config.yaml
num_hidden_layers: 10
vocab_size: 1231
hidden_act: "reglu"
qk_norm: true
bias: "none"
extras: ["capped logits"]
warmup_steps: 588
final_lr_fraction: 0.0
doc_mask: true
MLP neurons of a small language model. Each row is named by its layer, matrix (down: output weights) and neuron, and shows model dimensions 48-111. Each number is 128 + 24 x the weight over its row's rms, rounded and kept within 0 to 255. A neuron's up and down rows have the sign that makes its largest values positive.
A block is one neuron, or neurons of one layer that tend to fire together. After each block is what it responds to, as a language model described it from the Wikipedia text at the highest values.

L6.down92 [121 147 128 187 119 149 116 119 127 109 121 130 139  87 119 121 105 157 120 119  83 103  93 161 106 141 130 135 100 149 127 163 100 134 146 106 160 150 130 134 110  94 128 143 118 110 141 102 163 111 144 102 123 165 113 128 162 150 104  81 110 110 151 111]
L6.down226 [110  90 161 143 108 105 125 159 133 132 150 113 148 129 124 130 126 118  69 107 115 118 123 131 118 141 134 117 138 110 138 127  64 145  96 165  78 146 132 156 118  83 190  91  76 142 176 106 128 151 103 105 134 105 110 139 180 178 144 101 137 102 150 143]
L6.down301 [176 115 141 117 133  96 121  99 114 162 176 120  78 110  91  88 132 127 140 141 100 123 151 130 133 131 154 131 138 148 147 122 148 131 119 129 144 139 121 117 132 133 109 125 137 126 132 129  86 143 103 168  81 101 122 132 139 104 176 132 137 107 134  87]
L6.down367 [118 136 141 128 104 125 102 105 117 146 176 111 173 124 142 173 129  90 118 107 102  96 131 139 154 122 149 151 123 175  82 174 110 109 162 146 139 133 103 172 161 135 137 140 134 136 101 119 111 127 124 106 149 137 114 180 135 147 123 105 130  96 130 114]
Short vowel-led word pieces in the middle of words split into several tokens, such as ad in tradition, or in restored, ib in inhibitor.

L7.down76 [ 91 121  90 165 124 108 161 158 169 105 141 135 201 121 150 131 135 135 114 134 152 122 119 152  97 133  54  89 105 141 141 101  81 116  98 117 101 142 157 130 162 131 105  99 135  78 127 172 104 117 124 111 156 126  97  91 122 162 145 140 152 146  99 173]
L7.down117 [173 182 125 151 106 136 132 198  92 143 145  78 118 124  97 109  69 101 156  67  86 126 100 168 108 154  87 108 155 146 132 143 134  93 133  95 168 124 119 122 127 118 157 137 137 119  72 121 133 163 140  74 110 114 150 113 108  91 145 169 160 126 138  99]
L7.down177 [138 131 154 116 123 136 116 151 154 157 121 120 143 107 110 138  84 149 135 110 156 110 100 144 129 134  72 132 139 141  91 133  97 117 102  82 111 180 170  92 151 164 137 135 125 175  77 175  92 126  78  96 104  87 133 121 137 120 116  90 163 139 141 130]
L7.down224 [119 112 140 132 121 200 150 152  97 123 127 153 188 141 104 115 183  81 150 126  63 111 159 163 150 130 106 130 181  75 151  95 139 137 118 139 120 123 150  95 144 156 113 145 112 107 153 124 137 164 124 105 109 102 112 106 171 112 114 153 160 124  97 125]
L7.down342 [157 110 139 138 138  95 134 130 144 146 134 126 160 112 115 144 122 140 124 130 124 136 147 127 118 116  71 130 118 134 166 132 119 162 162 130  92 107 112 104 130 108 137 143  82 148 118 108 105 103 124 134  90  73 118 121 114 144  96 120 164 101 164  94]
L7.down369 [111 124 135  83 119 105 143  89 149  94 134 120 153  56 117 125 171 142 114 144  71 155 122 115  84  75 115 146 118 120 133 129  88  97 137 146 106  87 125 153 119 147 129  99 136 112 134 120  95 110 123 111 148 122 113 111 133 155 121 118 155 107 118 121]
L7.down481 [145 115 144 165 113 146  83 145 142 100 112 123 166 112 136  82 174 147 146 107 140 121 154  93 126 109 117 123 124 136 159 104 110 125 159 125 107  86 115 137 132 131 119  98 141 159 115 105 157 137 150 126 154  95 112 147 172 145 109  97 163 139 159 142]
L7.down497 [128  94 167 115 126 142 124 115 141 115 142 132 131 111 108 132 122 139 136 171 115 179 108  87 103 109 113 115 112 154 127  87 120 117  93 164 136 150  97 125 149 134 137 167 122  71 111 114  92 126 148 134  94 132  98 132 104 179 150 144 137 154 138 160]
Final subword piece completing a month name in dates, such as Febru-ary, Dec-ember, Oct-ober, Ju-ly, mostly in tables and birth or release dates; occasionally other word endings like F-rom or memor-able.

L5.down205 [147 133 121 109 147 147 127  75 135 108 123 155 149  91 103 114 111 165 101 106 130 169 136  98 131  96 150 137 138 173 163 194 123 160 137 183 177 121 152 189 134 131 123 129 106 121 128 127 149 105 123 106 108 105 134 160  94  92 127 124 146 117 142  83]
L5.down393 [122 114 147 148 124 119 137 123 124 121 106 164 157 160 143 130 125 127 126 118 130 125 170 167 131 105 177 154 139 129 133 120 187 196 136 115 128 142 119 160 112 141 111 123 151 107 118  90 151 142 130 118 122  94 164 154  93 105 163 114 116 106 133 124]
Opening equals-sign markers (=, ==, ===) at the start of a new line that begin section headings, such as ==History==, ===Roster===, ==Cast==.

L7.down22 [126 138 137 117 126 137 103 137 151 100 154 118 165 132 149 162 144 166 149 128  61 183 167 130 113 127 133 159 115  82 148 130 130 107 152 133 142 162 113 133 121 127 120 113 104 156 113 126 124 133 111 159 125 136 178 103  93 114 105 124  80 132 144 135]
L7.down33 [154 129 140 147 100 133 174 137 128 117 143 131 136 135 152 132 122 104  65 134 130 120 142 157 138  84 126 152 148  98  79 113 163 138 113 133  79 112 121 129 162 124 121  96 130 111 144 121 117 167  98 136 138 128 161 143 130 150 132 125 165  92 146 134]
L7.down53 [161 146 123  95 152 130 137 157 104 127 156 114 132 100 104 143 175 139 141  56 124 133 190 131 116 155  83 136 165 103 143 141 119 147 105 120 105 105 100 109 142 120 106 121 132 148 154 140 101 129 121 121 137 114 151 113 107 137 141 157 145 136 118 125]
L7.down175 [162 142 158 152 129 104  88 101 139 104 162 143 158  98  98 163  90 120 139  64  93 149 129 131 162 115 137  94 167 187 128 111 123 126 107 127 146 107 178 130 139 118 144  74 130  96 157 121 119 124 140 157 104  98 124 112 137 148 166  90 109 108 121 136]
L7.down309 [130 148 166 116 137 100 127 127  95 148 131 104 104 123 120 151 144  77 141 128 119 159 151 124 140 165 131  99 133 125 137 101 111 133  75 147 154 118 117 183 128  66 120 113 127 101 121 143 165 144 132  94 136 140 141 163 145 110 134 143 123 137 116 129]
L7.down479 [126 119 167 100 114 135 143 114 124  72 156 156 120 156 113 121  99 153 197  69 102 133 126 130 131 100 123 110 129 128 129 135 108 130 136 141 160 100 113 141 124 125 123 144 123 116 107 149 160 162 133 142  90 163  95 117 127 148 160  93 151 128 126 136]
L7.down597 [133 125 126 166 104  88 122 154 138  92 140 100 142 127 110 137 149 146  73 138 109 131 127 124 147 124 109 117 137 170  96 121 131 129 131 120 123 122 123 126  81 159 127  98 136 110 113  41  92 123 141 135 117 111 171 151 162 135 130 118 108 113 163 112]
L7.down618 [149 153 135 122 131 140 125 167 140 113  70 134 136 122 115  79 171 120 122 108 114 138  94 154 154  97 143 112 146 152 180 144 105 179 116 149 127  80 125 148 121 133 148 111 131 104 145  91  97 146 124 103 158 152  75 164 172 111 188 107 138 161 156 129]
Word-internal pieces that continue an oddly split word, especially compass words and parliament: W-est, Nor-th, Par-l-iament, c-all-ing.

L5.down463 [155 123 115 139 159  95 147 175  99  99 126 111  92 142 144 120 144 168  96 102 141 152 162 140 147 120  83 133 157 122 135 124 170 145 112 151 133 133 120 157 135  87 113  94 100 104 133 122 172 129  91  94 147 145 124 155 131 119 144 131 123 126 144 147]
L5.down593 [114 161 114 154 121 114 146 143 144 148 127 114  84 123 117 116 109 131 112 127 128 135 147 135 120 114 101 140 135 172 154 124 124 150 108 122 120 129 136  95 142 137 113 131 102 112 153 116  91 137  60 145 118 135 159 107 187 139 141 155  94  86  82 104]
Word-piece endings that complete compass words such as east, north and West in geographic text; also similar pieces like invest, destroyed, and title-closing =.

L5.down346 [113 131 128 130 119 137 147 137 140 107 115 126 134 108 126 137 121 125 146 141 120 115 151 153 137 143 130  99 122  92  91 131 131 120 113 148 130 176 113  95 132 118 140  67 117 141 110 112 138 143 131  85 133  97 134 126 122 135 119 109 123 101 171 120]
L5.down504 [118 123 152 130 120 122  98 110 131 141 149 140  88 151 143 145 159 148 128  88 109 146 154 119 125 142 105 139 133 108 134 138 104 129 164 129 134 140 116  95 147 143 114 118 158 128 137  97 139 137 108 113 137 139 134 185 168 194 124 143 163 124 124 145]
Middle word-piece fragments, chiefly "os", inside split words before suffixes, as in comp-os-er, comp-os-ed, cl-os-ed, L-os, dep-os-its.

L6.down100 [143 149 167 101 104 123 107 183 137 129 162 151 119  90 123 129 140 123 152  83 134 165 130 126 119  99 109 133 139  99 115 146 109 173 117  93 149 116 147 145 136 105 139 118  97 170 119 156 142 135 132 129 108  76  98 118 142 126 107 123 142 111 133  80]
L6.down450 [109 119 139 113  96 149 121  74 108 110  95 115 116 137 155 137 141 130 122 142 160 121 125 144 136 132 142 170 156 138 131 149 156 127 105 113 135 112 159  49 112 170 106  95 112  85 137 139 131 177 106 130 155 107 161 165 116  89 168 123 165 119 111 136]
L6.down643 [130 169 136 124 124  98 122 132  97 114 125 130 137 135 148 154 107 181 104  84  96  93 110 107 167 101 157 153 134 133 130 114 129 165 193 143 123 148 115 130 118 121 125 106 123 157 150 149 119 160 133 175 148 159 166 135 121 151 129 124 115 113 110 118]
L6.down688 [130 172 120 145 128 116 140 111 112  89 138  92 134 152 100 106 154 145 128 117 130 104 166 149 129 165 127 128  97 138 184 111 169 124 176 138 121 112 155 116 116  72 135  75 123  94 130 135 160 115 137  95 123 100 124  92 143 137 131  91 127 138  84 105]
Final piece of a word split into tokens, strongest on m-id and l-ate before dates (mid-1970s, late 1985); also Cl-ub, Backgr-ound, r-ound.

L7.down4 [131 160 173 160 138 138 128 134 171 135 159 149 116 125 174 101 136 147 136 141 119 142 120 117 142 108 152  94 114 140 144 111 128 117 131 128 170 113 100 119 143 134 113 163 123 151 120 147 147 132 147  99 118 112 157 136 114 120 138 134 124 126 125  97]
L7.down294 [148 143 131 137 112 146 166 114 126  82 119 115 123 120 141 100 122 140 117 116 101 121 127 129 123 117 123 133 128 143 132 114 104 153 104 128 157  88 105 162 160 131 116 119 139 176 118 106 129 109 122 147 136 100 144 148 115 120 136 167 124 128 162 145]
L7.down381 [120 111 135 105 123 166 126 167 140 107 104 113 150 125 133 107  90 147 148 139 135 126 103 100  95  90 128 121 103 145 125 138 115 133 119 165 147 182 154 141 138 116 136 189 115 104 119 122 102 172 168 143 161 153 122 139  87 126 111 114  80 143  86 143]
L7.down420 [118 127 167  85 124 158 142 109  93 138  91 168 171  88 110 156 126  93  81 175 128 129 142 134 106 103 160 170 149  81 159 128 111 128 130 126 161 143 146 120  91 112  85  81 127 116 137 152 146 111 134 159 112 114 103 155  91 194 180 143 150 133 143 140]
L7.down541 [119 122 140  96 165 165 132 101 103 125 100 102 141 117 148 149 163 151 133  98 104 120 152 124 121 106 130 166 109 101 100 141 156 129 138 173 156 177 106 137 113 176 105 126 144  94 140  91 134 114 108 150 132 140 123 165 122 168 144 116 118 131 167 145]
L7.down559 [125 175 116 124 103 148  97 129  96 140 168 121 136 149 134  96 138 161 125 119 133 158 131 138 110 139 127 125 152 134 134 130 112 135 104 101 177 119 123 131 150 110 128 157  79 126 151 182 155 229 119 153 153 164 137 113 154 106 130 138 123 204  95 122]
L7.down584 [119 124 166 125 110 150 133 135 142 117  98 139  93 152 135 128 135  91 164 158 149 144 106 144 144 111 142 136  98 105 191 150 155 114 132 148 134 107 126  84 145  98 123 115 151 144 136 151 115 133  88 150 138 145 133 137 126 157 144 132 158  97 141  80]
L7.down609 [ 86 134 160 127 108 118 111  89 167 122 155 124 123 124 146 135 101 119 119 139 137 124 166  89 124  99 112 107  91 107 112 135 149 130 133 109 125 133 146 102 186 104 186 152 125 147 145 129 122 103  87 151  83 111 168 140 150 137  94 150 126  87 116 124]
Heading markup such as === or == at the start of a new line, mostly subsection headers in sports results and standings pages (===Men===, ===East).

L6.down103 [103 144 173 155 121  94 123  94 150  96 144 129 163 122 129 178 162 151 113 120 110 128  75  73 115 103 110  99 132 134 111 112 121 128 116 123 122 131 148 144 164 115 145 110 161 133 133 152 115 163 158 159  89 157 159 118  81 142 146 120 135 129 145 134]
L6.down174 [141  76 149 100 163 138 129 137  96 108 126  89 148  84 132 117 116 105 117 138 112 105 121 102  88 131 151 152 103 117 145 127 144 111 180 132 132 185 146 160 128 147 134 142 127  78 109 128  55 108 118 100  97  77 172 154 153 112 107 137 132 107 110 114]
L6.down654 [141 107 132 114 113 114 162 171 115  90  88 179 176 180 140 120 134 120 106 139 150 136  73 153 163 143  87 120 146 130 120 174 164 112 116 135  95 103 137 141 146 161 134 128  97 101 166 125 141  57 101 120 172 154 107 119 129 114 174 126 155 141 178  62]
L6.down685 [167 141 105 146 160 112 124 114  98 131 135 105 159 163 109 138 141 158 151 121 125 140 144 110 146 133 121 150 137 125 146 157 174  94 120 121  90 127 145 125 123 129 135 127 108 121 127  79 104 158 140 169 103 149 119 159 120 133 147 113  91 123 115 110]
Short tokens like or, a, per, are, m+ark that may be whole words or word beginnings (or/original, a/among, market, area).

L5.down259 [141 114 133 141 112  54 126 124 123 101 154 122 141  87 137 117 174 181 129 135 161 105 154 153  93 165 128  85 128 117 167  91 158 106 124  92  70  87 108 143 109 190 117 168 140 112 107 139 113 133 114 124 101 100 124 116 132 110 112 172  97 172 130 127]
L5.down472 [121 119 141 171 158 112 115 147  97 103 179 145 159 111 178 117 159 103  93 149 130 137 131 129 111 159  98  90 148 163 163  98  82 143 148 107  90  97 130 173 140 143 147 130 156 142 134 159 141 184  96  70 127  81 119 131 147 151 101 145 160 119 137 183]
Final word pieces completing month names in dates, like Aug-ust, Oct-ober, Febru-ary, Apr-il, often followed by a year or day number; weakly also other word-final pieces such as unt-il, Lif-e.

L7.down47 [126 145 101 178 117 128 141 101 159 135  95 102 138 109  71 127 104 154 136 123 102 105 138 135  98 146 113 155 159 122 110 118 136 118 139 119  85 158 148  90 135 140 125 132 107 117 115 102 134 142 140 176 145 161  88 151 124 120 134 118 137 128 139  91]
L7.down122 [126 148 140  75 168 115 136 118 142  85 123 152 130 104 152  79 151 119 109  96 113 154 122 165 116 112 150 131 110 192 158 100 105 111  95 109 113 104 106 112 125 148 129 135 106 149 150 157 125 123  87 117 103 171  86 150 117 162 132 117 106 116 139 109]
L7.down170 [190 157 135 167 106 127 130  87 123 126 134 129 154  87 124 124 124 176 152  85 119 177 127 105 122 139 164 108 126 133  86 159 110  94 150 133 134 130 110 142 120 146 111 138 102 112  93 147 132 130 119 142 100 143 118 157 141 143 131 144 131 100 136 164]
L7.down457 [112 163 128 117  82 103 134 157 149  84 108 172 196 149 145  62 133 144 114 146 106 129 144 106 130 147 118 128 114 118 133  98 126 155 145 122 147 126 143 133 152 134  89 176 133  86 129 108 122 129 112 116 139 109 117 150 112 115 111 152 154  74 167  97]
L7.down491 [141 150 113 107 132 118 127 145  87 153 182 126 107 117 124  85 165 151  93 157 143 134 102 135 109 131 129 121 118 126 139 135 120  93 128 115 136 112 152 105 150 119  90 103 144 130 101  97 105 126 107 119 102 139 160 124 141 115 139 141 124 113 140 167]
L7.down651 [143 140 175  87 171 148 109 124 111  80 135 142 140 119 120 129 168  99 136 108 125 114 118 162 109 166  85 127 132 150 106 124 128 138 122 101 127 135 173 102 123 128 107 160 187  78 113 125 109 133 138  97 100 146 118 130 153 118 157 129 149 112 122 145]
L7.down670 [182 125 143 104  98 155  98 140  92 134 111 126  95 163 118 133 102  81 128 112 147  95 124 122 137 109 143  93 108 144 116 155 114 132 140 110 147 131 134  85 128 114 128 113 120 115 174 155 137 137 130 144  80 153 140 139 139 123 146 124 153 132 134 121]
L7.down691 [158 117 164 140 123  98 142 123 139 101 123 180 148 107 102 111 100 137 162 122 139  99 135 134 101 152 149 120 132 141 144 159 138 112 130  91 140 139 116 116 132 111  94 126 126 134 126 109 142 120 128  75 123  86 143 106 105 155 146 134 172 172 122  94]
Word-piece fragments inside well-known multi-token names or terms, strongest on "ir" in Air/Aires/Airport, also East, Kingdom, Goals, Eredivisie.

L5.down570 [138 146 137 129 137 141 129 112 132  98 104 119 147 137 109  89 154 114 105 157 156 114 141 129 170  94 150  98 127 142 112 148 132 137  68 111 144  77 133 107  95 124 122 129  74 155 144 141 110 129 137 142 136 154  76 112 109 108 157 115 140 121 156 129]
L5.down667 [122 136 117 127 106 100  83 136 121 156 139 117 132 115 110 153 123 132 117  97 111 150 123 149  90 146  96 103 142 118 133 102 128 122 125 119 118 160 117 112 128 129  92  86  75 152 134 126 118 121 136 132 136 119 122 100 107 117 120 175 134 137  99 111]
Short subword pieces inside words, chiefly "ir" as in iron, irregular, circular, girl, and "ru" in February, plus "al" in alternatives.

L7.down120 [123 122 108 115 109 165 184 146 133 101 111 132 103 116 125 114 171 130 137 128 113 144 134 155 155 104 131 113 168 130 109 140 148 149 115 129 110  77  82 129 153 131 100 119 167 159 128 100 100 127 106 144 132 157 130 127 136 119 143 112 141 109 121 112]
L7.down164 [151 151 152 157  92 112 110 144  42 126 147 149 125 127 101 196 114  76 145 107 100 143 130 117 113 127 160  97 174  97 117 139 104 119 151 126 136 121 139 116  84 126 143  95 127 160 126 120 151 135 112 109 150 153 129 134 105 109 106 105 145 156 162 100]
L7.down210 [147 146 130 112 155 105 140 104 137 124 135 126 154 102 146 110 120 152 131  91 121 173  98 105 118 175 121 119 150 133 122 109 129 134 132 102 126 136 172 115 115 133  97 139 129 135 116 131 137 161 131 194 103 111 179 161 116 125 115 123  91 122 154 140]
L7.down366 [125 104 177 156 140 124 155 120 110 119 145 123 154 140 110 141 140 113 195 145 100 130 126 167 122 140 121 155 100 116 153 103 157 134 152 114 150 136 143 133  94 117 126 156  77 159 112  95 161  91 149 124 104 104 108 167 129 106 146 131 112 114 112  59]
L7.down430 [161 157 152 147 101 186 153  92 111 135  92 150  94 107 121 107  98 109 150 109 146  99 136 141 131 116 151 170 142  73 141 150 119  90 157 145  92 126 143 100 161 108 157 144 111 136 147 108 167 131 150 150  92  90 138 117 145  92 125 142 115  99 101  98]
L7.down506 [138  97 149 168 161 133 145 110 121 110 102 115 136 156 138 116  94 136 116 124 154  91 116 129  91 149 124 138 144 142 127 151 111 126 138 131 118 136 129 122  94 151  96 134 107 121 108 175 163 115 146 141 125 153 130 142 116 156 110 145  76 119 133 126]
L7.down564 [106 143 159 168 157 124 116 145 103 142 147 133 151 107 139 154 113 101 122  76 154 123 102 149 148 126 114 142 138 132 127 109 130 110 168 138 116 109 131  98  92 128 132 153 161 110  91 116 142 173 123 138 111 137 138 158  92 140 141 109  85  79 163 137]
L7.down628 [130 148 108 138 126 123 137 114  76 133 130 175  93 109  89 164 130 136 146 167 114 112 122 126 155 155 123 120 104 144 154 113 182 102 130 121 116 149 139 100 131 125 142  90 154 106 111 121 100 116 170  94 118 119 126 108 113 119 152 115 127  81 173 139]
Middle pieces of words split across tokens, often in names and compounds, e.g. gro|ss|ing, Scre|en|play, Gre|en|e, Bro|wn, St|ock|port.

L6.down195 [196 115 187 155 133 102 121 121 137  99 171  87 125  98 143 161 123 111 136 140 158 140 122 166 115 113 123 158 168 125 113  79 106 132 157 163 141 140 131  92 106 171 158 168 133 104 117 102 118 136  95  83 135 113 115 124  78 122 121 130 125 154 145 136]
L6.down278 [120 150 175 190 103 175 121 126 148  94 137 140 142  80 144 125 105  92 138  90 119 121 134 178 131 138 128 132 129 122 113 110 111 110 128 139 149 107 133 131  92 152 129 187 164  89 140 106 174  87 138 142 115 101 116 158 109 123 145 157 103 155 107 109]
L6.down502 [175 138 146 127 135 137  98 131 121 167 108 124 114 168 152 128 110 193 126 159 140  81  98 118 101 110 147 114 104  98 112 139 105 118 104 128 121 140 158 117 133 160 139 153 125 145 124 126  98 135 127 147  87 129 173  78 131 128 106 105 154 123 144 134]
L6.down565 [118 123 113 168 112 103 141 126 118 145 155 171  81 108 148 136 105 147 162 128 153 147 166 107 130 127 153 108  99 100 112 108  85  95 144 130 112 163 129 156 136 136 108 134  63 132 107 141 111 156  85 198 131 117 126 138  92 101 126  93 123 132 163 183]
Short word pieces inside words split into several tokens, most often a lone k, as in ran-k-ed, nec-k, Hop-k-ins, or bu-ild-ings.

L6.down45 [123 147 113 143 163 122 124 150 156 144 117 114 151  92 150 112 157  85 170 130  98 154 119  77 136 110 151 125 158 144 152 136 115 121 149 162 133 154 159 105  96 128 109 139 117 191 174  86 159 115 116 111 105 139 131 123 177 136 117 130 150 170 138 104]
L6.down406 [139  95 128  82 123 139 156 156 173 124 141 113 131 138 145 136 136 141 149 121 147 109 149 128 124 152 106  97 149 138 152 161 168 119  88 118 135 113 115 133 158 141 114 100 115 164 143 113 103 115 100 148 139 137 129 126 101  94 115 109 131 120 113 158]
L6.down476 [ 91 124 135 151 148 133  93 133 122  98 146 119 165 107 145 139 136 135 142 129 150 127 198 125 117 129 131 145 166 132 119 156 113 133 119 155 136 160 147 108 117 178 103 123 149  98 104 142 163 145 134 113 164 152  98 131 126 131 139 108  92 144  83 118]
L6.down647 [112 128 125 100 127 134 127 143 161 123 131 156 154 140 180 137 135 130 103 127 136 119 124 133 125 134 148 118 168 137 146 166 165 145 121 136 123  97 102 138 116 144 102 124 130 136 105 143 131 123 111 111 140 139 128 128 122 149 117  97 129 137 121  59]
Opening parenthesis right after a noun phrase, name or number, starting an acronym, date or gloss, as in pay-per-view (PPV, Revenue Service (IRS, 6.63 (+0.6.

L5.down574 [151 181 161 133 141 101 123 146 117 107 122 146 128 112  82 142  96  90 110  51 128 142 107 170  79 162 122  77 143 112 154  93 190 149 165 119 127 130 122  99 101 145 149 188 156 125 133 112  87 114 130  75 123 172 106 120 141  73 115 118 155 116 128  95]
L5.down594 [122 132 194 146 105 128 131 161 127 170 126  99  92 143 101 174 105 145 124  98 130 170 128 136 138 139  97 125 126 130 113 108 132 132 145 133 129 166 129 126  94 108 102 150 173 122  81 106 139 116 148 116 136 157 118 136 124 142 100 151 109 131 149  88]
Second word-piece that finishes a split common noun stem, often before a suffix like -s or -ing: tr-ain, landm-ark, bl-ock, s-chool.

L5.down46 [144 122 168  98 164 161 110 123 154 125 111 159 133 157 114 119 117  87  97 137 172 133 123 153  81 133 124 144 102  94 132 144 144 128 103 139 159 119 115 137 128 156 162 154 103 155  81 160 119 124 167 133 124 137 138 139 172 115 125 103 107 110 157  75]
L5.down452 [119 120 129 133 131 123 145 122 124  94 110 144 147 122 144 178 130 152 160 105 171 130 137 107 125 147 112 114 172 140 116 123 102 122 124  74 105 173 158 123 174  99 148 143 125 172 134 101 123 123 108 161 147 148 181 120 143 155 112 112 116 143 198 129]
Fires on coordinators joining words or phrases, mostly and, or, but (rock or in, Wi-Fi and Bluetooth), and on word-initial "or" pieces (originated, organisms, orbital).

L6.down149 [ 94 107 130 166 157  87 170 120 134 129 137  91 121 135 139 104 112 154 129 106  95 127 174 144 116 141 102 118 104 111 156  93 115 155 132 125 143 111  85  66 100 169  90 100 142 116 108 148 162 125  92 139 117 100 173 116 161 106  92 163 109 170 129 138]
L6.down304 [155 133  90 122 135 118 126  93 106  84 122  94 138 138 185 120 156  67 133 171 122 108 113 186 130 141 153 104 127 155 123 108 135 113 179 130 129 151  98 161 146 108 111  85  84  98 151  92  87 123 122 137 151 140 108 157 107 174 126 144 141  90 150 121]
L6.down592 [ 89 164 164 185 151 125 122 138  99 121 114 165 121  73  88  77  94 146 147  86 141 169 113 188  99 140 142 107 112 132 195 124 103 113 110 143 140 133 118 124 145 126 117 111 154 111 134 128 112 154  83 109 135  77 137 107 106 156 156  98 124 128 129 111]
L6.down681 [159 174 112 108 125 152 122 131 113 106  73 123 145 149 111 118 167  92 121 120  91 135 158 130 117 169 129 152 136 128 129 120 140 104 145 126 148 122 153 157 161 144 128 110 126 121 166 144 143 135 108 133 141 119 139 148 137 153 151  96 160 113  93 115]
Final word pieces of month names in dates (May, January, October, November), plus the comma after a day number, and stray endings like -ly, -ay.

L7.down145 [157 127  97 120 156 146  79  79 107 110 124 184 117 123 149 133 115  91 138 162 112 137 115 102 139 146  93 137  88 102 141 131 146 150 113 104 133 116 173 165 159  89 146 146 145 149 144 131 124 156  92 125 126 151 112 157 137 107 128 138 114 120 161 169]
L7.down152 [122 102 164 135  81 123 128 126 115 115 115 132  90 110 111 147 108 147 131 158 124 120 135 140  77 143 108 164 121 130  93 130 108  91 125 122 165 155 135 105 125 148 168 124 118 117 155 124 119 131 138 162 166 165 110 135  93 133 110 163 110 141 131 143]
L7.down190 [115 119 103 122 116 144 144 144 131 112 129 156 155 135 142 125 159 178 140 177 126 138 163 140 139 117 159 120 113  95 123 111 104 102 151 160 143 137 116 104 120 109 119 136 165 119 107 114 110  98  90 163 140 107 124 174 106 103 122 116 134 124 102 114]
L7.down193 [104 133 127 108 148 142 108 105 181 122 184 109 125 152 126 129 111 136 104 167 126 119 137 125 131 108 124 155 116  81 127 156 105 167  76 129  64 108 140 146 159 115 150 155 119 124 151 147 143 122 122 143 133 137 110 102 145 123 129 126 107 125 120 109]
L7.down198 [132 116 131 116 137 149 109 109 104 100  71  91 106  81  88 148 110 104 138 115  85 123 142 122 137 136 110 138 122 139 145 148 126 144  74 150  81 157 170 147 145 106 172 123 132 162 157 148 167 153 116 120 107 183 127 145 114 158 104 103 169 146 126 158]
L7.down351 [147 118 135 164 152 133 119  88  64 176 110 120 144 123  94 120 119  77 133 153 113 166 114 107 160 119 117 188 176 112 140  88 114 160  86 126  91 101 186 110 130 136 143 140 159 126 160 101 110 124 113 116 106 101 129 103  81 114 114 120 105  93 108 106]
L7.down493 [149 146 173 124  98 113 140 131 127 136 175 140 127 114 130 115 116 131 126  92 135 138 131 106 163 137 145  77 164  88 160 142 113 114 135  95 150 143 120 140 125 121 130 120 127 120 119 138 154 118 144 143 144 118 161  93 103 107 115 148 100 150 113 135]
L7.down629 [105 110 142 151 130 143 124 115 158 138 110 107 127  97 119 165 128 151  88 123 195 133 144 135 123 160 146 122  97  96 122 119 120 121 117 150  93 134 189 110 145 136 113 120 103 133 152 129 117  77  97 125  99 147 136  90 141 127 159 164 155 144 138 106]
Short middle pieces of words split into several tokens, especially "ad" in tr-ad-itional/tr-ad-ing, plus comp-et-ition, rev-e-aled, pro-d-uction.

L6.down24 [ 94  98 130 136 145 139 122 129 104 144 122 152 131 125  99 161 112  95  89 136 122 141 157 145 111 103 101 151  74  78 176 138 131  96  96 181  99 143 169 133 150  88 133 136 123 102 162 117 133 149 142 137 167 130 140 150 113 154 139 126 105 108 114 149]
L6.down61 [185 134 167 137 172 146 115 114 119 103  96  78  97 144 101 136 128 164 121 130  87 143 117  93 147 128 155 138 102 106 129 126 128 117 143 153  82  88 125 119 123 125 103  99 104 149 118 118 133 121  88 149 140 110 118 168 130 124 131 100 100 184 113 164]
L6.down144 [137 122 160 173 132 119 119 155 102 140 125 134 123 140 113 162 131  84 159 132 138 147 113  76 104 138 126 147 111 123  73 157 150 115 100 161 103 152 155 113 131 114 143 137 144 117 134 146 118 154 122 124  95 148 132 173 160 150 124 123  94 136 142  85]
L6.down317 [171 128 119 125  82 139 141 141 118 161 139 114 173 117 181 156 111 118 110 126 147 118 130 162 146 124 103 197 146 151  94 159 171 120 119 137 108 116 163 109 117 106 124 112  81 108 136 161 140 118 127 110 142 149 132 125 135 133 111 117  88 125 141 136]
Word pieces completing direction words at the start of multi-word place names, like S-outh Africa, Nor-th America, E-ast Timor; also United in "United States", plus digits and scattered mid-word fragments.

L7.down123 [142 131 116 188 131 154 134 128 148 115 141 109 166 137 116 179 149 178 126 112 111 119  98 114  84 113 125 153 140 153 133 141 143 120 132 141 182 115 132 130 145 142 157 136 139 157 153 144 117 161 127 152  73 165 167 112 123  97 106 118 136 134 154 141]
L7.down133 [ 74 128 186 109  89 148 163 136 160 158 155 108 105 145 134 157  99 126 131 130 167 136 113 159 152 110 154 111  92 141 122  92 139 109 127 136  99 156 151 109 167 181 100 166 145 103 143  92 129 126 132 144 147 150 123 111 114 112 123 100 116 145 157 137]
L7.down432 [136 128 109 160 145 105 150 134  50 133 108 120 157 129 145 124 128 150 157  90 140 149 106 147  92 109 104 137 151 117 156 102 112 107 112 156 132 112 118 170 142 148 139 135 103 158 111 139 126 134 128 165 107 145 133 122 159 112 111 137 113 143 109 113]
L7.down473 [110  93 162  99 126 176 137 138 121 104 113 122 117 106  74 148 195  98 137 128 144 147 135 126 110 124  98 146 119 100 142 148 160 146  87 160  96 101 133 147 151 116 114 150 158 120 106 108 145 130 140 135 106 169 130  63 162 167 131  89  98 137 132 147]
L7.down495 [115 143 112 150 107 107 149  96 107 137  95 157 109 172 130 129 134 115  81 153 178 157 166 129 165 143 126 154 140  66  99 165 116 150 126 164  98  91 152 138 151 131 163 150 110  88 139 128  84 112 109 105 175 123 150  98 123 105  94 158 145  93 123  94]
L7.down610 [ 79 149  96 152 133 108 133 121 131  89 150 141 151 139 110 164 137 119 108 115 141 161 124 142 110 150 119 115 154 134  74 161 108  76 139 151 127 184 152 147 112  99 139 160 149 116 110 172 148 110 129 119 143 113 132 111 156 132 112 149 117 118 126 103]
L7.down630 [123 122 150 133 119 114 142 101 122 105  83 146 155  69 128 107 168 129 147 112 161 137 144 128 115  91 122 138 194 131 140 156 102 112 104 135 133  81  54 141 130 125 159 152 154 115 114  88 176 133 143 132 103 166 149 124 128 146 191 150 203 144 118 164]
L7.down678 [143 136 125 100 128 158 164 153 106 126 144  98 144 103 147 117 159 117 115 128 145 177 117 128 105 122 108  80 128  66 141 135 129 123 148 171 126 140 124 128 180 130 107 116  82 136  85 105 142 115 153 169 106 122 121 134  94 128 150 122 139 172 111 142]
Short word-start pieces like " or" in or|iginal, or|ganized, or|thodontics, " as"signed and the conjunction " or", plus "=" opening a new article title after an infobox or list.